{"num_attention_heads": 5, "num_key_value_heads": 5, "intermediate_size": 2560, "attn_scale": 0.0887, "parallel_block": false, "init": "uniform", "init_std_down": 0.00643, "beta1": 0.95, "batch_tokens": 262144, "max_seq_len": 512, "max_steps": 4872}
MLP neurons of a small language model. Each row is named by its layer, matrix (up: input weights) and neuron, and shows model dimensions 442-633. Each number is 500 + 25 x the weight over its row's rms, rounded and kept within 0 to 999. Numbers have three digits each.
A block is one neuron, or neurons of one layer that tend to fire together. Before each block is what it responds to, as a language model described it from the Wikipedia text at the highest values.

Responds to: Sentence-final period. Periods ending a sentence in expository prose, often after a long clause and before a new sentence such as The, In, This.
L4.up2135:453514540481492468507468493519499523463444526541511488474473518490534509488491519501555489510486475506491493487516499476501504524517516480518470466440479515507503526521516461517538486488520494484477442495470503532498537511534501471525509483490502494455490517505497496507457466541521517494497532487497521550515522510513502483516530510444498480496552520538499531496500517498529521530460497505490471497526555502527446487465526503481548575506507511561545503490456536521540511488482527491432485511505473554491505476489564467501522451479530542493496462516451528554506493516523484489

Responds to: Word-final subword completions. Final subword piece that completes a multi-token noun, typically right before punctuation or of/and, e.g. upke-ep, find-er, gr-ille.
L3.up112:496480535484527503469538470508547528487537544460487487419448513518493490489478532472487505511512464539485507524494529463459518489487493509507488516497546551498536518453528485531532488471521502538474490500504470518465501524498534527516484481546481497499480519496509500526494513440506501480553455490478485533486496497488490497464502517482524474487488508480498511531478533491474480498467508495480474521495467538493509512523501483479480532502541496514522499467532468513480507539496502508485497510481513490490506484480446507482505512531509506477518475481508506492479490500529499473
L3.up668:511503497501514476459495459490515478518476491457524528478510530496495445515477493556467467506488535491525463468443510486508498509524525499509495485485478497486517482520490482530516533532520510531506471455477497472501493464528474472532489457492493513480530543506485458497472510513501539462499519495443507493508534498496466511506514505503505513484485463464507480491466538471487478499518531443468472511484498453475529551518472463464502480516531504527517493488515478509464474507486533490524497512508522524537485485571501523530497483496522466540486488489506529451507486487488466492
L3.up844:493455505481520488501506498503500496518519510495498507496519508464512479517516483524502498465507500515518490480502550495540540496500511506484534506533518496500548494479497505475520525517483518474489481461499530501489473555516472462469506460506493483512499543508486520484483521511494462501513485477508485513534483505508503482470468529527499501495475470494524502502524488512480485519510513466527518541511471475505497519486506509463515480530517482471541520466534529505512500442475531525479452529534527430472500519501465497544537477521538447496515549478487526447504537465476510446
L3.up976:568515502482474532482498486495475483481518522491484542505472540552494463518551481491469463441513527510497499454493461545529517462498469499539487546478567519512524497502508485491461476507516474475523531476513501538502503536487497531486491499540517498498554493487495521523507527521469471531520482501492545506479573457512500519477522479539495479556501501497537469497527522490507493509519507498501467496480469434495491538510512453472497545517520443476478498469527478466493504461500511505491477514477527494502474510503482525456484526493469497507512550512499480500499490536467446497
L3.up1228:541470552495509502502525459507547509465535526520489517503481528516501492471488493496519516501519504529508525503494514526490493473521480510520527497443456495447539534520474463509541487498471474543508541518514497488492483493501464511469454463496495508514500500509505507480470512480549504438502531494492499469486484499469536522499501483522472518472469505496495537529479523525510475509467524487515511534514451470509522499546438469497465510512498508500490495554521495506463493538500505483474510548437510512505500490499495549530564507469454476481538518499525542511517467524527467536
L3.up1350:477507513467479445464509506506543482504536510490458526492497519502471470476502531515492474461493490481506524501489498512514474493502457508496520547448515468483525470523545460497468479499536475516517546424506507485507498505500527495548506473458519481553510507483454506533478512512505480500498507480503524503526537495473522464488497513479511553536487445514551534501479518481512489498503488513538474527550496492473528500498513502471519453534522509513537495508491472520516495490457491482500491501479517472477473546535508508508550545491513524483497517492474493522526545518486513479
L3.up1427:499473492498517498478521508487498453526515508493469491523526520447470501510471532479497490470449521526498481521474506476519465492523507499519531493479470493506518516474548453537515480488500485545474506495535480502436493506485499499506504483485476485495493520553498499526513514523489470520474529514474530459494492574489489491470491508513521585521508480512511500477548501480519479473566489470469494496503488484522501511525516483504512505479545500499529508461568530502486487488507488523492545535475510482498533486529469511511491477507505477512535508511467513489532470498468532504
L3.up1664:480473506477508471487491483521521463510494509485460515522497486503506487512485466473451510495495537520501451466494473477549462486538447458532498502523495474511504459487531498480528533506523506505505481482503495538492511514554421506457508466526451501487491538534519525506473505490453491514503509490493503483532486493497508483470503527500460539477487524458504524492474518462471502521531468507461495522557467492508524520496475491478519462547486494487500504498505486479481519465514462536516504523502461541482520494534457475497448487476540467508470518504515509521491539504489522478
L3.up1799:506509502490523462480530484560532524440536496522515544490501494541538514512537476538499481501524538480541457451501504483482522498467461526446507444521482499497508508491494486497491516503495483507483475511503516497491502485520490543526517470515514508502510522526509493504476487487526517488481476511527443498481503488494438500461474513479518509491492496471562483458475520496518511548529450497512492526503445491470529486506525473507501479496485474494550488450519475512512530471490505498502480501541514573497496503493479495537504516527473496504513536451516475467493536482518441505
L3.up1857:471510496511492489464541533488518480502490522524550512520509485529511490537497515481463429527520509560506518529469524486498479470526517491504496474476498546501522463499510460523505515500541506522515479513521521484473531494466467515533488499497431487539508553524466487506550517481507473464524496475496487516537508469481510539460512495482515485513524521491550460484507489477535522555473491507487521521490517488539490514487470441481477478517528503491468483540518519510424477476495516493476482522492536501494486502509473558519509534518501514459503512486453492515530507507505509540
L3.up1875:519494513515482493467514500491516491528497543528503534498476490489479508495527464482455500509509499530524467482519478510527513544515519499518550483464495492499520474497516465529484461533496506473494541479533480464519513505490463508500507481500531431464513524513496546467514533483509463506507514513519472510541509465514553507508490508526515425490470512511499493519481526493496517512485496497534453523514517515523503531472521458508478464474511522509448506470504530480489506464487499482491514537466531525508498466537482485486488530481525453491549504519464505449508517515521512554
L3.up2009:504492513482518513482451497496510500511483502490504477507454519463467522465512490497494493471482481480521520518505469469524460503520462563505526464538513520496525502522512523474576534536474528530455514469508503498498507502470509495497503466532480487496491546527526483476489491495510505498554508503486493520511541511459512495489508478510463537508476515492499490500450496486483491514536520515500502553542489496496489524520482530508566516497516480511451525484475504538456484458532493543481458498511486493488536429528457519496536510487557466473515505500477499515553535514534517454
L3.up2024:491526478468490510482510515539478483508477474521491497535526537502487495491543504518498458506495524523502472482532476492526513521519515459469487485511534501518527487495535505507492484484495496511483519505503459514466460502497463508494492488458543492506552506544490465497507535499458476478526501506501448503536495494481490501526460494479546512502534470473506535519513517503503526518560505533477491528494523468505535534506515475531569491445534483526469496495508504497490507493486515486449496493448536508543492481508475485506503546535498488498517504501498457481522493513521578447
L3.up2162:521493464497525452491502528501490495527466511535510495485492521477495495526488473501454539498523522532511468515460494453526527495503509486524511495495482501534508500547500502484511483520464486519474529494482488496524491550505495471490501501563488535510517482510445506468498520495461488464479482486504546537578499459463435496489526472481498496475519478456519477527532515491448536499473458487500460508497468452472533492529494526505502487496538505524477533507477498513473494487485549465497502516519483516534477499494519499567497456478503487497516488479498546474513435491469466500
L3.up2380:505486505516506518512496474539488556489464563447498493526498497502506503514491493511525457514519481522478479471538466537491513504487519498504495449499522531502550491482497463522489495516514482449477485515522477524506542563454476464541485471490509513483490502536521495521511494525507515481475529510500510488487486495543527529466458537468490524474422460511505485513526508502490514487491510472506487495449442477486511471521511463520491473474460510503481506502516521522519486512507504485527457492514534527505500498528486550477541509488512445503509532501480486506522506514514500477
L3.up2389:435494463508526471482466481420505504520508535478466489537481467507516545520501497476490493453514514507525518496503522494491545502474463478484498529453488494514502479480522490519479444538545449502509444494488512527511514560533493524471498473523510520468485466483469496460501506470528497461511534502504506493511491573486463519460500475522527537498508474475515473501511525512530507518506460481459487512475479505504530513496494498458550475472514522489492510447499526487467516461457523487494501515497479516461494533471445513481502500544452465502483579493479531549489444516511474532

Responds to: Noun-completing suffixes. Final word-piece that completes a common noun, often an agent or person suffix, mid-sentence in varied prose, e.g. outdoors-man, hang-ar, anesthet-ist, off-enders.
L2.up630:506528500513525474501497473522471528479445531472524500500485515500490469517501473548510461518494549516479481520527519470490542512526489517460486456483488475491513548486542493467486496506497487496485516531469495487525500446506471489510487484451534486548517509535494500493474436471500512477475534476473514467506497500473497504508532504480513507520492543493514502493501513453525499471475490479454470499491480458539525531496511472466511518471498447472518490488537510510471476439510466511504481529471493541492507478477493560516514454487538475510520530507514518508487516520508491511
L2.up1202:514491494481480467501455507523505510549505485519486521541522545471514516511476523510473497548503489490523461521475507504500498495521510486529499469483475503529476524496568513506474510498516566534488472522547524481503500513541484447515513516552527487438506495486507489542520426517489516472496515521483500517502516479509443546470495525499529493571549508479520498446501516496497494466472485506475490503473510483506542512475453531516477458528511483484521500549522472521518499488522474470481482489477497517479487525534479504520550464498544472516518502476506588455475488458469471522
L2.up1592:502525503473496505492481486554513496487509503512469483490487512505440505481496507512466483479488505507456516485502513495496498475490535533479466516497557513457502493500498503529484503474479471512489494495506520522515462504529553512474519501550539499486500484475502502486559452523469470465492489481491514485520532496512525517500486497482524518518493478547547451456496544436494497464496516459532500526525477494520484469504503468483482511502489495495481568471488502471515469527525558454492494485512517499476503518478498515465478528498487467478526565492497518544461520503497473480
L2.up1658:481510511492492513490481492518488508446497524512460479530524476504446516475495500505465461520490495552451482543480461538523496468499480514493535482515498505449515527492509502519488448522518518560547523490520461491530511508498486516436506476502544471497503475536528515463503486519513488463511521487486473470478479474512481493506537498530501548512496461469505489459477492472495509496470508475507521490520529496521540507518436488529502509485512505477500539520538466508484483523532490465487491520493518497513494535492503551488515543491522462523487511475495501495495535537515489486

Responds to: Compound-noun completions. Final piece of a multi-token noun or noun phrase, often a suffix closing a compound, such as offens-ives, hom-ologue, mid-field, anti-commun-ist.
L4.up2287:517506566524549495494545520474489516489515502518482503469509504455507540496479500477514489504559511537508496553515494487482467478462496483563483537477525513473506480501553429517506492485509489503486514488488526508487497536468473451480505465513495527528519548503475536528516507447456476491508492513492529520534517486515492514463539463512472499490524484486518495516497506503498482527481493518474466497501500449511482503504475478492466496498495461508481475489510514475480463458488528554489533559495487488501485476545519522578482524520527474513528498524483518524522524516497489478

Responds to: Sentence-final periods. Full stops ending a sentence in the middle of an encyclopedic paragraph, before the next sentence (He, The, In); also closing ")." and ".".
L2.up200:424510496505529462530478487467541584498509491533515500478501471490496506487519467516498478524500484491469493505528459560440502495518478515469505500505511459503499551530488462515514474462497507501509438498510504510501520463489498460503506508506508514529500498493497518520505467534465481493499516455513513524512503435475480547483480533489520471510543460503530466532502458537559456498540504468517498501484496436512515507497487512477502525510481476458534511509465517558517484453533506506518533496502455512503534560482499483505519506480525517521518519516452514514491499520497485528
L2.up1714:518489467516490450521533486472523521501511478496489537507490493548486499459481448508520463503459484483517500516533501481494507463500508438457529533494516512466486513497452479482495499557487511519486511504480480523503558454516503473461521529495481497509550481486465533504594499531500522484509538468491531552512442483487473514503489501520529499510529504520491487551483491470554453465504482474482511489503503495492457499548543532509531505473507501489519553530459489515459473491504470457472512555534476505484495541517502537522502522492528548507528524480481490501535538484480484478
L2.up2209:475491494549514509515544479483519591468537496497487528492513506537527544505493527520491495540505490517480500531497468483505507533534470510460509475512464480502514533534544469505515500514494502511478501476499535538470540462522476463472491483502460532472535496480468527497511510517484482455536485502501512493518502482494478520514531491469505483534520458493520505464466499494526479472491539538499489512471493494508462451516487526513510542459454479488513545458472490532528461475509515546490542543508498491505489547492539475457484528472512467532528483479470531536544466502482499510
L2.up2490:470478491490488483498512497492535561510502460524460514487509433515520455499503479480506505491477479527473460498493448527483464452512514484473516477508500503476483495492473458504504484532469536458479483486543510477532525475503499460470530537512506523498507488494513504537544507510533521477520485501504450498481445457524531512528487498497524442473553488517543496511469464465540476505507514468556513476484536484491475443472493519498492498472474485472471543488481509519505507499509520465493513576484508543518541516532517474506521518485516507531530521526467481456464518501498472528